Part of a small language model's weights: RMSNorm before each block.
MLP neurons of a small language model. Each row is named by its layer, matrix (gate and up: input weights) and neuron, and shows model dimensions 32-127. Each number is 200 + 20 x the weight over its row's rms, rounded and kept within 0 to 999. A neuron's up and down rows have the sign that makes its largest values positive.
After each neuron's rows is what it responds to, as a language model described it from the Wikipedia text at the highest values.

L4.gate63,230,258,242,208,215,228,193,185,194,204,235,202,177,185,217,156,241,172,190,188,186,211,198,196,223,176,208,206,214,219,233,219,252,211,228,199,188,212,224,213,197,220,217,193,221,170,222,209,208,159,155,161,212,214,202,176,181,188,227,188,173,189,200,167,227,211,193,212,214,217,170,218,227,216,198,206,214,170,177,166,200,204,200,202,163,208,198,239,216,198,196,207,172,225,186,173
L4.up63,203,172,196,191,219,199,184,180,189,185,202,202,199,219,206,207,190,189,212,166,165,232,212,183,193,215,210,191,203,191,194,196,178,215,166,162,211,190,192,211,206,243,218,229,205,191,252,181,184,209,207,148,167,186,204,220,197,177,204,212,199,214,184,184,188,176,213,150,159,190,237,182,189,174,167,174,187,206,198,203,194,172,216,203,216,209,205,194,194,218,206,209,192,214,225,191
Description: Word-internal pieces where a word is split oddly, mostly "le" after a leading consonant, as in c-le-ar, p-le-aded, col-le-cted; also t in con-t-rol, all in sm-all.

L4.gate283,186,244,188,194,236,133,187,157,212,186,238,198,192,171,151,217,194,205,206,206,200,205,187,185,177,233,202,190,183,182,227,224,160,188,211,182,167,206,171,187,204,186,189,177,164,189,201,183,216,204,197,222,213,236,199,193,167,189,202,225,173,209,200,207,197,177,222,197,200,204,211,207,187,208,216,204,202,186,180,205,184,196,194,179,177,197,178,216,189,196,203,176,229,173,186,162
L4.up283,213,217,179,208,232,180,181,190,215,183,205,155,221,190,160,175,202,176,170,211,175,206,210,206,181,188,185,225,167,158,202,188,203,150,185,190,185,214,193,208,196,170,203,216,196,192,199,188,207,217,181,207,206,201,199,237,157,200,212,213,211,171,190,208,223,199,173,189,193,193,195,181,215,205,217,189,175,173,207,192,222,196,226,174,174,175,211,198,185,206,172,182,234,198,171,178
Description: Final subword pieces that complete a word, especially month names before a date (Nov-ember, Apr-il, Mar-ch), plus line breaks within tables and lists.

L4.gate753,204,197,192,198,212,178,208,166,204,199,196,238,204,225,232,186,184,212,181,202,204,197,193,198,183,206,246,200,173,196,213,203,211,201,204,191,201,198,225,225,213,209,225,214,232,193,215,191,188,183,264,213,215,225,145,164,189,205,160,234,187,181,206,189,199,177,230,160,161,191,180,195,223,199,180,179,232,194,184,169,207,195,197,176,223,173,193,197,213,222,167,193,198,195,179,155
L4.up753,218,179,192,231,186,215,207,193,181,200,196,178,207,197,212,177,191,177,169,200,192,236,212,165,205,224,200,197,176,166,177,192,186,172,189,169,233,212,198,177,152,186,207,224,179,201,221,201,171,211,219,192,221,213,218,203,184,223,223,183,195,224,198,220,204,182,191,192,180,237,164,198,195,186,200,192,201,179,224,188,204,206,215,163,204,216,204,180,200,210,155,208,200,165,197,151
Description: Opening brace after ^ or _ in LaTeX or wiki markup (m^{2}, H_{eff}, ^{[citation}), plus second pieces of split words (D-en-is, K-en-ya, c-at-ch).

L4.gate404,210,226,235,222,191,211,175,148,226,232,200,197,179,194,177,164,226,232,202,204,235,206,207,171,186,194,192,174,220,201,196,201,175,207,192,190,210,192,202,194,229,184,186,186,211,151,189,211,196,201,209,167,237,211,206,206,190,176,226,195,215,196,190,171,231,175,181,205,187,182,199,236,202,181,219,197,212,186,182,213,171,168,184,190,165,200,196,193,186,218,205,218,184,188,206,219
L4.up404,198,199,205,191,199,208,211,198,234,209,175,207,186,202,219,230,184,209,177,195,215,207,233,172,208,194,190,205,193,192,191,217,203,197,206,207,147,218,182,206,247,236,189,195,173,222,200,180,162,191,200,202,217,244,177,201,192,179,215,179,210,170,169,207,197,170,205,162,218,188,234,209,183,177,185,242,198,179,207,228,224,213,199,158,218,201,226,158,215,210,222,208,183,185,194,182
Description: Short word-piece tokens inside a word split after its start, mostly "h" after "at"/"t", as in Chat-h-am, Jonat-h-an, pat-h-ology, ear-ly, lef-t.

L16.gate627,182,244,214,266,229,207,206,179,203,206,212,196,191,200,218,194,189,154,206,150,207,202,207,174,177,209,182,192,202,207,239,218,211,209,197,178,201,224,193,212,213,213,187,173,218,135,206,200,198,198,200,203,177,196,206,184,191,177,224,195,168,223,204,181,212,216,176,184,224,176,231,187,186,206,202,201,183,183,197,195,202,162,222,198,202,182,205,203,204,195,207,198,190,216,218,184
L16.up627,178,185,158,246,221,247,201,215,213,202,187,207,188,204,163,186,188,171,190,217,212,171,178,192,203,190,214,192,196,221,178,208,180,216,193,144,192,218,194,190,207,202,205,195,214,174,208,191,163,193,251,186,212,201,222,191,212,199,198,214,193,222,218,210,218,180,208,227,226,208,208,204,174,211,220,204,209,187,182,212,184,162,209,187,190,194,209,205,199,224,202,202,184,201,191,215
Description: Word-piece fragments completing a word just begun, especially after "at" (Kat-h-arine, Chat-h-am, unat-t-ractive), plus " as" after known/such.

L22.gate149,217,196,237,230,213,182,191,183,210,212,220,209,200,211,208,183,185,211,209,193,160,216,237,185,195,198,191,175,200,180,193,214,213,194,233,209,230,201,206,183,174,196,214,187,211,207,215,186,215,214,177,170,181,202,190,205,176,210,210,215,186,207,171,196,175,213,210,207,228,179,205,192,200,211,242,192,210,194,222,211,250,175,194,211,221,193,177,228,169,212,166,180,210,193,235,186
L22.up149,183,188,196,241,230,184,153,184,167,216,230,199,200,182,222,217,169,197,223,191,158,241,210,195,194,221,160,204,211,190,243,190,204,207,217,215,208,181,206,200,225,209,204,217,189,238,198,193,191,197,196,190,196,212,183,183,199,181,237,181,178,217,175,202,194,199,212,198,215,198,179,228,188,203,217,203,217,174,183,195,233,209,203,239,191,191,198,228,187,219,216,201,226,185,233,191
Description: Final word pieces of month names (Dec-ember, Apr-il, Janu-ary) and colons or periods (Length:, No.) just before numbers, plus mid-word pieces of split words such as bec-a-use and c-ou-ld.

L16.gate304,186,212,175,217,227,218,224,191,196,236,203,212,193,195,199,166,212,191,177,232,182,185,212,174,183,212,209,220,214,160,218,194,187,188,230,174,216,217,195,170,230,201,181,200,181,158,185,205,176,190,212,198,216,208,214,215,191,197,212,227,203,229,230,189,220,177,197,234,204,200,216,185,209,180,169,178,191,219,193,178,199,203,207,158,204,216,207,193,166,204,216,190,209,151,189,184
L16.up304,185,207,206,201,210,208,215,194,173,190,197,158,216,214,190,190,226,180,189,197,207,204,223,178,184,188,202,209,223,193,184,153,215,185,203,226,174,202,203,206,221,184,204,202,148,180,227,191,195,219,243,245,234,196,209,216,127,196,183,235,195,180,221,175,209,206,218,234,204,215,207,194,188,231,187,199,205,191,217,208,172,184,216,172,216,199,196,215,222,211,210,197,216,201,187,183
Description: Word pieces that continue a partly spelled word, chiefly end (ended, endings, endometriosis) and ember (member, December), also the n in government, the er in designer, and mall.

L16.gate376,190,231,178,229,233,207,198,164,191,206,189,239,197,210,229,193,196,196,169,154,189,212,192,192,194,206,187,198,197,148,206,229,214,214,205,212,204,174,176,206,163,188,208,171,211,175,184,195,222,189,206,221,183,207,211,175,195,189,221,181,201,211,214,190,195,223,160,247,202,208,206,211,193,216,239,202,177,231,231,183,173,160,239,177,215,181,219,220,193,182,182,218,196,179,171,200
L16.up376,207,224,234,221,243,219,170,190,176,194,207,237,175,187,185,170,232,172,214,203,224,202,169,226,214,236,203,197,196,201,193,240,202,209,194,155,204,197,199,218,231,189,199,206,251,221,217,221,229,182,211,223,186,194,229,200,200,209,176,222,207,192,192,219,181,207,189,185,160,208,221,182,229,190,199,221,191,197,225,201,198,195,190,180,212,166,185,216,192,200,190,185,200,227,217,186
Description: Mostly the article a (in a negative review, is a Thai), plus a-starting word pieces like after, about, addition, and occasional mid-word fragments.

L22.gate574,223,200,208,205,213,207,184,201,240,170,214,203,185,224,200,174,210,188,181,185,218,174,207,222,209,212,215,192,209,208,215,214,199,187,216,193,220,209,187,165,227,198,186,205,192,183,208,209,200,186,198,233,206,189,205,181,199,218,219,178,187,210,226,192,237,222,177,183,205,214,228,219,235,222,204,207,215,192,156,209,200,190,209,185,249,206,167,230,167,192,241,207,209,218,210,186
L22.up574,198,174,212,244,192,167,227,170,210,188,223,178,210,169,192,205,202,188,186,212,179,209,208,229,189,209,179,205,206,195,170,233,178,201,176,195,236,234,219,177,193,187,203,173,204,182,194,188,209,216,185,175,201,204,198,176,217,203,181,224,178,223,184,179,219,217,223,189,215,189,190,201,200,200,158,211,220,199,198,208,195,205,207,223,209,222,212,181,214,190,208,175,196,196,213,206
Description: Word-internal pieces that split an ordinary English word oddly, such as h in pat-h-way, p in S-p-ecies, th in Sou-th, am in ex-am-ple.

L4.gate206,212,227,193,190,208,212,203,192,242,163,207,177,150,213,182,231,178,196,190,197,153,192,180,256,183,204,199,194,172,196,212,160,189,185,231,199,191,192,186,198,156,199,180,237,179,221,155,195,193,189,186,237,195,210,212,193,215,187,216,199,192,186,191,210,208,208,199,180,227,164,195,231,182,232,226,224,220,223,191,210,219,179,203,177,211,208,217,200,226,181,206,161,222,200,186,211
L4.up206,197,179,175,223,195,188,206,184,200,201,191,208,151,214,218,221,186,181,174,235,212,178,186,214,220,215,206,196,224,209,157,198,175,183,218,197,203,162,162,197,191,175,207,173,196,188,220,163,197,198,185,208,188,219,157,181,214,222,219,154,225,206,201,228,222,232,215,200,196,230,212,191,201,188,213,187,209,218,238,203,200,214,193,212,158,233,200,220,230,187,202,164,199,169,179,201
Description: Fires mostly on " a", both as an article after is/was and as a word-initial piece (artefacts, agent, achieved); also fires on Species/Total colons in lists and on Greek/Arabic/Japanese byte tokens such as TNF-α.

L22.gate569,224,202,191,204,212,210,175,222,197,187,234,175,210,215,177,197,171,198,173,200,177,178,224,210,191,203,186,229,209,209,186,196,204,200,222,209,208,218,209,204,195,214,216,168,229,226,193,186,232,203,168,214,254,217,241,180,204,192,221,175,192,199,180,192,171,211,214,171,205,184,180,182,214,232,193,219,187,223,188,185,214,155,207,202,170,214,199,207,193,201,173,183,186,196,228,229
L22.up569,182,193,192,197,197,223,215,202,177,202,188,214,177,178,203,233,183,185,217,217,223,186,209,211,201,215,195,221,185,213,210,189,204,198,166,177,185,191,237,203,220,211,180,195,224,223,208,229,182,211,226,181,184,224,228,188,200,192,209,210,209,202,224,218,182,191,183,167,249,197,193,170,202,201,200,186,203,219,208,203,219,166,245,246,185,161,206,226,218,212,226,225,189,221,210,179
Description: Second or third word pieces inside longer split words, especially one letter after a prefix, such as di-re-ction, con-t-rol, con-t-ras, and word-initial f, v, P before a split word.

L22.gate618,153,218,187,216,205,209,192,187,223,209,191,218,214,201,205,227,162,183,164,197,200,202,182,150,169,229,204,168,198,202,171,191,199,180,208,216,169,226,171,217,226,247,198,203,233,190,207,185,233,197,204,237,199,210,189,227,205,197,206,182,169,204,190,187,200,198,190,188,170,222,210,197,196,213,223,205,205,232,219,238,182,188,223,173,253,201,216,202,214,172,173,218,174,190,169,194
L22.up618,174,212,226,178,183,215,241,186,198,200,165,189,197,186,206,187,209,174,172,224,232,190,223,206,205,216,212,236,200,177,165,215,206,196,143,197,233,205,202,187,204,217,207,211,203,175,203,213,199,200,188,244,216,168,215,191,176,202,212,203,225,226,217,175,207,219,211,177,232,226,225,185,210,209,191,206,173,183,211,216,176,188,214,194,233,198,183,187,190,189,201,213,184,236,200,215
Description: Word pieces inside ordinary words the tokenizer split oddly, often verb endings or a capital initial, e.g. Sy-d-ney, urg-ed, decid-es.